From a checkpoint of a small transformer trained on Wikipedia: 159M tokens.
MLP neurons of a small language model. Each row is named by its layer, matrix (up: input weights; down: output weights) and neuron, and shows model dimensions 48-111. Each number is 128 + 32 x the weight over its row's rms, rounded and kept within 0 to 255.
After each neuron's rows, "fires before" lists the tokens most often just after its 100 highest values on Wikipedia text that the model never trained on; "fires on" lists the tokens most often at its 100 highest values on Wikipedia text that the model never trained on.

L2.up258 [171 133 180  95 137  89 149 171 154 163 155 153 150 171 108 162 103 135 173 109 110 136 119 111 166 140 139  60  86 132 123 134 114 128 172 118 158  86 130 144 126 143 158 111 142 114  95 143 112 145 103 163 132 102 165 142 150 124  72 130 140 154 113  72]
L2.down258 [186 161 158 103 144 127 144 162 110 165 175 212 159 185  86 146 126 120 170 111  74 133  48 153 172 161 113 123  88 120 127 110 123 107 134  86  77 118  78  76 129 190 116 140 165 176 130  70 118 110  72 116 152 104 121  93 147 110 111 169 175 116 162 110]
fires before: " ", " (", "-", "20", "0"
fires on: " /", "-", " (", ")\n", "–"

L6.up653 [122 120 124 121 165 152 165 122 154 111 103  85  67  85 117  90 164 120 141  76 104 151 140 105  67 137 192 154 132 124  97 126 179 106  95  95 111  77 132 133 170 185  94  87 116 109  97 206  77 163 148  68  89 149 146 123  88 118 147  97 124 113 161 133]
L6.down653 [150 106 255 144 152 137 125 137 143  45  87 114 150 119 113 110 117 136 170 140 100  49 130 100 107 134 111 107  72 117 176 121 103 145  98 138 116 141 156 155 136 175 126  91 164 190 106 166 149 167 129  81 185 133 101 131 140  86 149 110 133 156 105 140]
fires before: " ", " Q", "12", ")\n", "%"
fires on: " |", "3", " ", " ("

L2.up21 [122 105 104 165 108  97 154  97 157 150 118 135 140 123 133  88 154 174 136 141  79 150 176 107 112  33  97 147  74 107 180 153 136  80 144 143 149 185 126 179 116 141 134 160 129 115 103 124 122 109 150  87 120 132 180  96 127 142 182 162  51 114 115 154]
L2.down21 [105 128 122 138 115  57 150 100 165 113 163 111 153 129 109 142 149 131  93 166 136 161 192 137 138  98 106 126 129 143 106 148 148  43 114 123 142 127 143 163 117 123 150 103 181 113  92 105 124 104 116  86 116 100 154 121 139  90 139  85  64 102 118 157]
fires before: " ", "|", "-", " Goals"
fires on: " |", " |\n", " Under", "|", " H"

L10.up385 [ 54 139 106 152  21 131  76 150 119 125 149 185  89 168  86  83 127 132 177  88 158 109 123 135 107 103 176 143 125  87 163 115 107 130  92 151  70  60  82  81 115  90  97 158 103 117 160 196  93 161 139 130 135 119 101 140 156 128 145 131 127 110 128 136]
L10.down385 [177 172 115 152 223 114 186 149 112 117 159 157 166 116 135 114 101 168  61 157 140 140  66 201 151 156 166  96 113 154 149 141 131 127  94  72 142 112 141 108 161 164 136  92  86 123 134  88 132 142 134 105 134 144 145 168  81 138 113 132 121 166 131  63]
fires before: "-", "The"
fires on: ".\n", "\n", "==\n"

L3.up145 [105 191 121 134  68  78 109 155 122  99  74 176 136 107  82 141 213 165 127  92 132 131  96  70 132 134 171  86 132 126 107 108  75 132 155 140 170  67 108 123 176  85 122 105 134 130 123 126 111 143  86  74 111 180 120  91 166  95 107 170  75 138  77 116]
L3.down145 [117 155 142 114 131 128 183  65 131 105 115 176 129 103 133 178 145 148  70 174 135  99 152 152 132 181 151 119 125 105 117 114  39  95 194 129 127 130 183 130 167 148  99 120 171 131 115 142 122 134  83 117 100 129 190  71 110  58  73 123 162 162 183 102]
fires before: "-", "=", " Cl"
fires on: "\n", "\n\n", "-", ")\n\n", ";\n", ";\n\n"

L10.up114 [ 84 120 104 135 144 154 183 143  70 132 152 137  98 120  86 105 201 144  94 125 112  87 132 209  90 136 158 144  89 126 131 125 169 165 128 101 120 147 143 140  93 149 108  91 138  80 112 104 161 187 142 151 178 133 207 147 174 141 149  93  96 177 123  98]
L10.down114 [115 136 127 108 147 160  59 155  94 184 134 127 134 185  99 128  73 159 183 172 156 166 133  92 113  88 115  77 149 177 140 109 109 175  76 141 150 180 124 125 141 164 116 125 144 141  73  79 156  81 159 127 135 172 126 123 167 179 172 147 126  81 154 131]
fires before: "|", "-", "The", "R", "T"
fires on: " |\n", "===\n", "===\n\n", " ===\n\n", " ===\n", "==\n"

L4.up272 [124 113 136 120  97 145 135 106 141  92 145  93 164 175 129  83 188 171 138  81 143  67 104 161 148 107 140 140 172 156 138 143 120 154 140 213  98 172 203 156 123 138 149 104 152 177 121 168 183 102 115 135 116  89 108 130 139  77  97 134 166 106 167 144]
L4.down272 [139 136  89 107 154  90 162 101 132 118  61 108 189 118  93 156 170 147  93 142 171 112 125  35 168  96 115 133 106 174 150 166 100  92 128 118  95 133 162 119 155 140 168 161 146 189 147 117 132 191 114  75  92 149 134  96 109 113 108  95 161 109 140 169]
fires before: " "
fires on: " |"

L3.up731 [126 185 192 155 139  98  87 148 138 164 144 128 164 140  94 109 123  91  85 147 130 175 141 167 103 111 140 152 118 173 202 139 118  90 122 189  32 163 108 119 124 139 136 105 105 115 120 144 137  80 139 123  84  80  93 129  93 149 106 134 167 151 151 136]
L3.down731 [100 122 178 194 172 114 122 127 110 134 179 174 137  75 107  76 135 115 149 152 124 115  97 111  86 169 143 151 111 138 103 130 171  75 155 146  93 165  64 130 123 119 105 104 149 136 106 187 143  84 156 128  97 134  99 124 114 114 127 172 167 113 107 107]
fires before: " ", " the", " a", "ions"
fires on: " on", " On", " fact"

L2.up730 [101 226 140  98  91  96 143 144 141  97  89 169 133 155  69 124 143 125 186  81 133 100 118  68 133 159 159  90 102 139 102 103  69  90  86 124 167  65 157 133 127  54 137  90 121  49 137 116 121 107  88  61  99 132 124 135 121 172 159 158  72 119 109 123]
L2.down730 [ 61 202 104 149 107 171 158 114 120 123  91 150 142  84 127 179 199 115  97 121 131 113 104 139 212 186 142 130 139 102 103 119 128  91 117 123 170  96 134  70 145 124 139 100 179 136 124 128 144  89 128 113  96 127 189  67 123 117 104 101 165 107 144 132]
fires before: "-", "="
fires on: "\n", "\n\n", ")\n\n", ";\n", ";\n\n", ")\n"

L10.up245 [178 169 163 123 132 115 186 149 129  88 146 148 148  97  87 148 150  85 143 151  99 152 161 110 137 172 180 103 149 191 175 145 152 106 106 102 145 124 120 171 151 121 160 149 168 120 125 143 140 115 147  81  49  91 111  68  97  66 146 104 136  80  83 132]
L10.down245 [130 145 153 179 134 142 160 169 157 107  88  69 148 102  73 118 121 134 103 159  86 145  95 131  86 144 129 101 134 120 106 169 110  68 106 129 137 103 124 131 138 170 158 161  90 107 134 185 146 117 134 133  66 183 202 108  66 143 121  68 178  79  96 115]
fires before: " ", " April", " June", " the", " February"
fires on: "On", "In", " On", " on", " In", " in"

L8.up285 [ 50 159 132  89 174 115 131 108 131 133 134 144 145 143 139 126 140 147 148 110 148 147 108 137  95  57 203  89 151 144 151 160 126  95 125 131 161  79 189 126 121 169 135  92 152  19 122 103 156 200 109 150 124 145 110 123 142  77 165  62 115  70 118  47]
L8.down285 [167  58  89 131  97 109 107 171  95 114  95 174  96 130 132 132 124 142  88 108 127  49 158 138 109 127  69 140 208  91 140 113 101 136 122 141 184  96 119 133 114 118 127  84 123 147 146  90 136  59 140 116 157 151 120 154  90 142 123 135 120 137 159 134]
fires before: "-", "|", " "
fires on: "\n", "-", "–", " (", " "

L2.up519 [158 175  93 112 135  94 110  73 121  99 114 172 143 181 124 124  46 157 192 148 147 165  63 129 165 147 128  55  97 133 169 122  81 176 169  87 130 138 136 144 101 112 165 203 155 161 137 162 122 119  91 138 180 130 127 116 112  90 165 110 130 177 140 137]
L2.down519 [191  99  81 124 110  88  47 111 104 139 109 134 221 133 105 133  77 124 111 176 156  97  59 166 100 124  77  68  85 179 126 163 119 185 107 141  98 119 142 109 106 123 128 126 141 137 104 157 124 107  79 147 220 132  82 156 126 169 124 121 149 113 151 112]
fires before: "==", "The", "===", "R", "A", "In"
fires on: ".\n\n", "\n\n", ")\n\n", ").\n\n"

L10.up3 [106  93  78 142 107 146 198  99 147 125 111 132 149 139 103 160 113 133 148 107  84 125 143 123 148 147 187  88 101 137 118  72 125 113 139 119 167  92 142  88 121 111  71  73 191 115 162 130 128 139 187  33  57  90 177 145 121 150 160 140 131 150 102 117]
L10.down3 [139  96  74  76 154 150 107 112 115 143 101 174 134 108 118 121  95 128 146 114 137 100 143  32 113 156 126  94 118  92  78 116  79 142  70  81 114 125  96 149  96  70 122 174 111  82 130 134 166 139  72 115 138 106 135 105  86  80 148 121 105 112 198 114]
fires before: "-", " ("
fires on: ")\n", " /", "\n", "ut"

L2.up194 [169  99  74 116 133 178  92 125  95 158 124 112  99 135  92 148 131 142 112 168 137 114 132  74 215 122 119  91 155 136  87 148 163 136 155 181 147 141 129 117  95 112 120 138 144 190 126 125 119 126 131 149 134 158 159 144 114  83 102  91 133 148 143 105]
L2.down194 [127  75 121 122 173 114  81 130  90 110 178 141 152 155  78 128 103 102 132 121 172  94 166  25 150 157  98 146  95 122 140 145 132 156  88 130 182 131  67 179 124 162 161 205 122 155 104 142  87 154 181 152 143 148 150 135 131 122 153 148 153 136 111 160]
fires before: " |", "|", " |\n", " (", ")"
fires on: " |\n", ".", "4", "28", "5"

L8.up604 [162 169 177 107  73 124 118 127 124 144  83 139 111 117 133 173 129 147 100  52 176 101 105  52  92 108 200 104  84 128 146 169 152  92 162 184 165  99 120 117 122  88  70 140 159 141 136 174 138 140 135 137 136  60 141  85 178 109 143 110 131 126 124 114]
L8.down604 [151  82  89  62  98  79  96 114 145 152 145 153 128 172  84 172 136 113 166  91 135 113 109 100 118 157 113  94 141  90 108 156 111 121 116  99  86  71 142 151 175 107 118 129 159 151 204  99 125 104 139  97 139 111 162 138  85 161  67 108 162 128 176 150]
fires before: "-", " a"
fires on: ")\n", "\n", " (", " is", ";\n"

L2.up664 [152 148 117 187  88 103 118 137 132  64 131 134 114 191 131 124 182 129 136  98 126 123 141  47 141 115 157 135 149  88 146  85  99 109  92 176 183 117 174  94 122  88 144  85 131 138 151 127  95 126 152 173 128 148  79  55 175  89 119 122 150 129 132 174]
L2.down664 [147 135  87 132 101 107 129  99 137 139 143 149 111 106 124 172 103 139  79 140 159 134 150 146  91 178 118 149 112  96 167 142 126 113 168 125 179 207 148 107 157  76 146 115 155 139 156 133 162 114 103 126 164  84  66  77 108  77 118 173 184 163 153 110]
fires before: "-"
fires on: "\n", ")\n"

L2.up498 [ 96 111 115  91 148 107 154 135 136 158 183 130 106 165 127 144 127 136 155  89  96 111 156 117 141  76 121 101 113 138 141 106 109 168 131 112 126  84  56  98 118 137 128 117 107  81 111 109 104 139  92 122 171 106  80 104 156 145 137 147  68  39 106 165]
L2.down498 [126 220 160 133 107 143 154  82 146  85  79 123 165 151 124 101 128 142  59 181 165 147 114 139 129 176 143 165 122 120 146 107 106  73  94 109 144 128 147 132 153 115 105 105 143 134 149 115 105 104 165 133 108 116 133 157  92 122 125  86 169 102 174 108]
fires before: "-", "|", " "
fires on: "\n", " |\n"

L4.up626 [117 154 119 127 174 119 119  59 125 124 171 174 123  69  79 143  82 145 160  98 161 163 128 123 109  74 112  84 156 121 144 161 196  84  78 161 193 137 111 134 138 102 132 130 102 108  99 121 131  80 107 111 157 188 137 132  65 148 116  91 146  56 124  69]
L4.down626 [120 126 148 130 100 137 139 129 134 129  76 130  59 181 150 184 152  98 105 168 100 114 100  79 122 117 117 141 164 147 101 100 123 174 118 124 109  79  91  37 105 163 140 227 147 142 147 159 130  99 127  91 119 130 124  79 129 126 102 148 111 124  86 170]
fires before: " ", " |", " Goals", " Apps", " team", "N"
fires on: " |", " Republican", " Democratic"

L3.up15 [139 139 106 114 112 146 132 133 125 153 180 172 137 175 114 128 130  99 107 130 104 152 121  82 122 132 181  54  96  80 152  81 123 223 131  66 125 134 100 112 146  64 126 127 107 123 131 120 111 120 156 161 127 141 141 101 186  74 178 137 168 172 166 120]
L3.down15 [131 167 168 133 100 128 135 122 136 142 104 177 121 165  47 117 120 136  78 146 174 154 120  91 115 156 146  56 131 112 123 101 160 209 136  54 171 156 105 101 100  82 110 114 172  63 182 125 128 174 153 103 144 113 113  79 142  91 142 154 115 203 112 145]
fires before: "-"
fires on: ")\n", "\n", "\n\n", ".\n", " others"

L2.up183 [128 124 133  71 125 146 185 101 157  91 120  95 150 184  90 148 154 160 141 102 125 128 152 130 138  99 131 161 128 132 109 160 128 106 166 156 129 115  76 161 123 188 139 135 121 141 113 181 106 143 151 125 115  48 137 124  46  88 157 119 178 104 142  68]
L2.down183 [152 143 105 131 138  99 139 108 121  45  69 138 139 133  88 143 140 104 113 111  99 163 102  99 160 168 158 157 144 120 153 108 125 112 121 147 118 119 124  90 196 173 120 148 111 114 147  85 124 123  92  90 161 184 123 104  59 136 121 207 104 148 156 112]
fires before: " ", " Goals", " Apps", ","
fires on: " |", " time", " year"

L3.up302 [113 119 114 119 156 114 106 149 135 123 140 128 110 136 120  80 139 170 139 142 125 177 144 123  85  84 113  87 113 109 116 128  98  56 123 155 132 129 102 125  89 105 108  95 124 120 120  82 138 130 151 138 122 113 162  75 139 134 140 149 115 201  87 156]
L3.down302 [172 105 147 126 173  61 137 100 188 142 171 144 104 106 164 140 157 122 156 172  60 144 157 118 176 126 142 169  81 109 140 161 107 120 119 122 107 115 175 133 133 159  95 105 104 155 133 155 107 127 114 175 135 179 151 145 156 155 129 142 139 124 149  62]
fires before: "===", "==", " |", "R"
fires on: " |\n\n", "\n\n", " Total", ")\n\n"

L2.up503 [138 173 123 105  98 167  98  99 141 128 103 166 151 165 105 187 155 133 148  68 122  93 120 131 128 128 126  85 130 138 132 128 126 115 120 113 189 174 134 180 103 131 110  73 120  78 164 111 139 170  66 137 103 100 145 139 120 104 134 137 189 134 137  84]
L2.down503 [158  72  95 135 124 147 150 176  96 122 104  55 159 154 152 111 137 125  97 132  84 158 169 156  88 129 132 180 125 157  80  75  97 119 154  78 103 136 137 163  67 202 121 166 146 172 112 107 159 125 162 127 116 122 140 120 192 151 130 111 115  78  88 124]
fires before: " ", "n"
fires on: " February", " May", " September", " August", " June", " January"

L3.up147 [177 126 152 121 138  87 133  54 131  78 152 137 111 208 122 149 146 131 145 175 151  99 126  52 171 116 165 152 121 107 112 150 110  77  84 122 152 118 146 137 154  84  96 147 132 195 106 174 138 134 117 196 153 153 108 141 138  56 149 134 151  91 112 120]
L3.down147 [120 185 130 150 153 115 103  85 183 159 162  69 149 143 127 146 159 118 112 144 117 166 110  81  80 115 111 184 126 198 135 149  68 110  99 102 128 144 118 102 106 160  88 190 136 155 150  73 128 108 123 107 143 138 124 108  76  87 100  97 136  57  80 148]
fires before: " "
fires on: " |"

L8.up365 [ 85 159 117 174  87 154 104 115 139  82  76 196 147 118 140 114 178 137 128 179 122  51 175 103 132 123 174 133 153 101 164 124 184  92 133 125  88  67 131 131 142 127 175 140 107 105 178 141  71 136  81 148 105 104 116 105 166 122 118 124 168 121 149  64]
L8.down365 [146 118 117 108  90  83 116 151  98  85 138  88  87 109 123 121  90 160 103 138 178 149 146 216 144 168 152 115 184  98 156 115 208 152  67 177 128 148 141 124 136  68 121 109 147  66  89 149 142  83  76 148 158 173 115 118 150 159 136  89 113 127 136 154]
fires before: "-", "/"
fires on: "\n", ")\n", "/"

L2.up654 [108 175  86 173 151 106 109 107  83  66  99 107 109 140 124  83 146  74  95 131  57 159 144  89 158 131 225  84 159 145 107 130 164 103 113 162 133  71 188 132 107 170 172 127 134 127 168 126 136 149 147 163 131 191  83 120  76 100 133  94  90 119 122 130]
L2.down654 [150 113  74 155 161  69 174 112 100 104 152 115  50  98  78 107 116 152  87 137 162 109 130 130  80 145 130 116  92  94 149 134 140 164 109 139 177 113 116 205 146 106 156 123 163 117 159 170 138 166 141 169 110 110 133  88 133 157 128 151 117 195 153 182]
fires before: "-", " |", " Mas"
fires on: "\n", ";", ";\n", "-", " ;"

L3.up453 [174 127 124 136 157 106 125  99 176 177 168 130 153  97 117 151 144 130 158  84 134 158 114  93 172  76 104  49  79 135 137 122 141 105 148 107 157 109 127 219 167 109 173 119 135 137  86 173  86  39 125  91 106 112 147 128 107 124 148 128  84  99  81 144]
L3.down453 [ 76  91 162 149 192 180 125 190 156 113 181 161 103 143 114  94 169 135  84 142 140 186 188 174 135 134 151  64 136 113 116 117 102  31  93  95 100 162 112 146 103 133  97 134 155 135  78 121 109 174 141 144 112 162 120  72  67 166  95 130 123 150  79 137]
fires before: " |", " ", " G", " Goals", "|", " P"
fires on: " |", " |\n", "A", "NG", " G"

L2.up129 [113 117 102 154 131 150 133 146 109 110  95 143  92  94 110 100 165  84 116 109 134 128 174  98 155 114 142 132 110  90  85 148 129  92 127 125 190 154 115 139 165  94 125 136 150 191 172 133  84 168 105 124 127 159 132 103 135  74 110 172 152 167 123 143]
L2.down129 [120  40 159 116 163 142 135 112 128 149 143 104 130 119  97 167 133 131 108 221 200 136  96  87 107 117 126 156  88 148 136  69 107 136 109 155 124 240  94 186 164 130 139 137 166 172 108 109 130 117  97 120 133 182 195  98 152  75 122 158 185 131 148  73]
fires before: "-"
fires on: "\n", "-", ")\n"

L4.up22 [ 83 148 177 204 112  87 111  94 124 147 172 133 116 157 123 124 164 103 136 145 156  86 138  85 106  78 104  74 106  96 155 115 180  83 153 158 157 121 159  75 159  59 143  98 128 145 200 129  99 132 133 137 207 151 112 111 163 110  75 118 148 115 103 132]
L4.down22 [127 114 134 113 128 158 122 117 126  92 162  82 149 125 141 198 137 133  82 162 112  69  90 121  54  94 146 177 129 140 109 102 133 134 164 138  90 188 150 152 181 162 101 104 173 147 122 103  85  59 176 134 126 116 132 126 111 105 101 116 132  78 114  66]
fires before: "-", "+", ":", " zone"
fires on: "\n", ")\n", " UTC", " •", "-", " Time"

L2.up602 [121 180 205 133 153 166 141 178 150 162 141 181 141 113 114 134 160 105 139  84 138  93  82 102 116 131 137 113 152  91  88 121 162 125  43 185  76 198  94 173 126 157  75 109 126 116 134 157 161 132  64 142 142 138 106 138 175 123 151 127 186 179 184 110]
L2.down602 [ 83 139 198 139 112 166 109 175 137 154 146 169 157 147  92 137 178  99 172  93 180 150  48 144  83 127 111 130 128 104  93 117 138 195  78 200  90 130  82 177 128 165 108 139  93 119 129 157 199 104  40 110 137 160 124 150 168 116 145 108 188 169 159 108]
fires before: "===", "The", "-", "S", "B", "M"
fires on: " ==\n", "==\n", " =\n\n", "==\n\n", " ==\n\n"

L8.up411 [111  78 124 158 103 143 106 135  72 139 125 155 186  67  89 172 111 145  90 103 118 118 170 165 119  85 151  96 129 116 191  70 144 152  37 124 156 148 106 137  93 107 135  85 116 105 159  94 104 137 120 143 158 170  89 114 137  64 145 121 165 144 124 131]
L8.down411 [105 121 135  54 139 134 149  57 133  75 147 140  86 156  86  80  75 118 103 121 131 147 121 149 115 181 110 100 153  96 119 159 101 198  75  95  54 105 104 119 152  97 122 100 135  49 105 124 138 146  84 150 116 143  89 144 147 147 115  99 122 175 154 192]
fires before: "-", "as", " "
fires on: "\n", ")\n", "gl", "ack", " over", "b"

L3.up186 [134 161 129 153 134 160 110 168  73  99  75 140 130 159 147 126 118 126 159 104  97 166 162 179  93 117 122 136 129  87 108 131  98  68 131 151 183  71 120 116 131 133 132  87 116 116 159 105 184 173 149 144 167 139 184 161 125 113 123 154 183 138 135 100]
L3.down186 [104 102  98 109 146 149  82 139 190 127 119 153 114 139 113 108 157 133  90 122 148  98 161 143 112 112 100 135 133 117 178 125 156  99 111 100 100 186 126 111 110 155 127 111 128 126 131 141 172 155 148 120 176 114  97 176 134 114 112 153 214 122 124 197]
fires before: " ", ",", " |"
fires on: " March", " January", " May", " June", " November", " August"

L2.up522 [150 207 148 102  79  87 109 160  99 124 129 169 128 145  85 100 233 118 186  90 148 111 126 134 132 128 155 100 152 100 122 125 123 112 112 177 127  61  78 105 107  95 141 131 118 127 115 129 168 154 118 100  99 149 132 160 113 123 114 131  87 128 102 150]
L2.down522 [140 221 155 127 135 105 134 112 175 138 107 208  78 133 117 131 175 113 131 156 138  86 111 152 148 121 139 134 100  56 144 108  63 116 146 156 169  96  80 112 130 128 165 180 153  90 145 159 167 165  83 137 111 115 227  97 124 129 125  97 104 134 139 180]
fires before: "=", "-", "In", "T", "S", "M"
fires on: "\n\n", ")\n\n", "\n", ";\n\n", ";\n", ")\n"

L2.up722 [146 148 148 100 102 103 125  77 156 116 153 183 129 180  67  80  87 144 159  75 128 141  76 155 133  97  91  88 125 144 123 165  76 115 143  99 159 121 129 143 150 112 129 132 150 130 138 159 138 167 146 174  61 161 147 154  78 148 167 115  90 185  62 110]
L2.down722 [169 119 146 118 122  72 124 112 165 125 133 140 107 151  80 112 127 125  93 172  80 121 103 135 116  47  89 140 103 104 101 127  75 157 105 155 134  92 140 111  91 105 122 121 168 140 153 144 196 148 154 148 141 151 126  74 124 140 112 174 184 180 168  62]
fires before: "=", "===", "==", " ", "S", "T"
fires on: " |\n\n", "\n\n", ")\n\n", "|"

L6.up581 [105 145 112 128 106 116 105 130 150 145 150 156 139 128 125 165 113 139 160  61 136 154  68 139 113 129 143 149 105 178 195 138 168 104 178 152 112 130 143 166 132 105 136 145 152 119  97  98 183 141  74 173 124 158 128 163 131 113 131 103 201 122 130  80]
L6.down581 [108 144 139 133 133 117 154 158 103 137 100 133 119 156 112 112 156 132  95 131 121 168 143  86 135 111 160 184 109 181 148  94 141 146 153 157 114 104 111 127 130 104 152 123 116 120  65 122 213 175  77 156 135 162 113 211 100 101 146 143 184 120 100  35]
fires before: "==", "===", "In", "The", "He", "A"
fires on: ".\n\n"

L10.up214 [124 117 153 117 121  96  67 148 101 111 142 162 113 161  90 137 146 151 157 129 125 129 104  97 108 138 152 124 122 133 149  78 107 168  95 110  95 148 118 124  62  69 103 114 107 102 140 173 128 142  92 123 203 101 110 171 111 127 102  91 140 100  80 141]
L10.down214 [159 137 106 158 126 113 141  60 157 135 106 133 198 185  81 125 181 163 112 143  95 188 113 165 103 169 154  78 134 125  90  58  99 185 152 110 157 111 155 126 171 111 112 141 138  92 144 188 103  93 151 122 100 137  79 114 131 158 130 106  58 162  99  88]
fires before: "-", "|", "19"
fires on: "===\n\n", "\n", "===\n", " D", " ===\n\n", "==\n\n"

L8.up92 [131 124 133 114 151 178  68  85 141 122 112 123 175 145 146 129 170 162 131 149  97 181  83  93 135 131  73 153 153 177 110  90 103  98 171 160 111 129 129  57 119 135 183 161 130  97  92 116 202 120 185 111  87 115 147  81 103  70  86 101 186 100 146 118]
L8.down92 [160  94  57 128 136 115 138 106  98 150 108 130  52 107 110 130 123 130 165 130 110 105 134 145 140 125  73 143 117 144 118 114 175 150  36 130  84 191 175 137 125 108 154 122 146  39 115  99 188 162 138 115  71 100 163  87 176 115 114  91 127 164 112 172]
fires before: "20", "19", "18"
fires on: " ", "y", "20", "inn"

L6.up744 [108 101 108 179  96  73 129 144  85  89 124  64 117 130 108 132 152 178 150  86 158 131 107  26 117 126 118 140 123 145 135 143  96 136 124 125  86 167  63 141  64 162 117 157 154 117 132 107 135 125 126 173 112 183 128 155 145 145 119 160 175 107 115  76]
L6.down744 [135 149 128 147 128  91 110  94 142 132 195 108 136 188 179 139  89  95  93 130 140 108 140 137 104 107 177 253 130 140 129  56  96  82 126 125 123 113 140 108 135 153 141  99 112 143  95 160 105 162 144 204 136 107 159 151 111 140  65 142 141 142  83  77]
fires before: "==", "===", "In", "The"
fires on: ".\n\n", " |\n\n"

L3.up483 [ 94 119 135 175 102 128 138  81 157  82  98 127 133 146 196 118 116 116 155 106  76 123 141 131 108 104 107 165 105 196 198 120 127 112 124  93 119  99 217 140 137 116 115 170 169 129  89 146 152  94  73 119 136 148 135 125 123 107 196  65 140 120 101 156]
L3.down483 [135  94 180 107 139  96 108 144 117 120 103 123 174 119 120  98 130 147 137 134  69 155 130  86  88 136 116 124 182 151 185 182 133 122 112 107 104 130 109 133 132 135 155 124 161 134  86 100 223 121 103 126 150 136 101 113 167 117 164  91 132  73  84 161]
fires before: " ", " R"
fires on: " |"

L3.up258 [ 84 137  94 146 141 115 126 158 160 163 152  69 133 148 155 126 117  79 132 130  83 119 121 106 136  98 121 124 131  75  90 100 107 117  55 108 141 119 134 165 111 160 114 150 134 106 131  97 124 169 134 150 185 103 128  97 177  69 142  89 154 128  68 132]
L3.down258 [118 151 153 134 139 147 127 122 132 106 143 130 171 124 139  75  99 111 137 152 146 121 145  71 147 141 126 176 109  72 148 120 133 183 156 150 198 121  97 121  83 171  76 118 131 129 126 145 130 145 128 100 174  94 144 102 121  85 122  35 153 120 124  54]
fires before: "The", "-", "==\n", "In", "M"
fires on: "==\n", " =\n\n", "===\n", " ==\n", " ===\n"

L4.up71 [193 107 157 135 118 127 132 128 112 175 141 123 100 132 119 130 142 178 102 135 124  79  95 150 255 131 136 103 211 131  87 119 133 130 134  99 148 143 124 139 145 186 170  84 112 126 109 106 131 132  97 176 108  89  96 129 145  55  97 164 124 122 145  60]
L4.down71 [116 125 147 138 125 131 153 155 147 120 159 114 185 153 141 111 123  91 117 125 149 150 151 102 201  78 114 117  91 125 148 158 115 136 161  99  57 170  99 115 157 160 172 173 190 148 121 183 141 187 167 135 133  87 115 139 112 123  84 130 112 127 143 148]
fires before: " ", " |\n", " G", " |"
fires on: " |", " "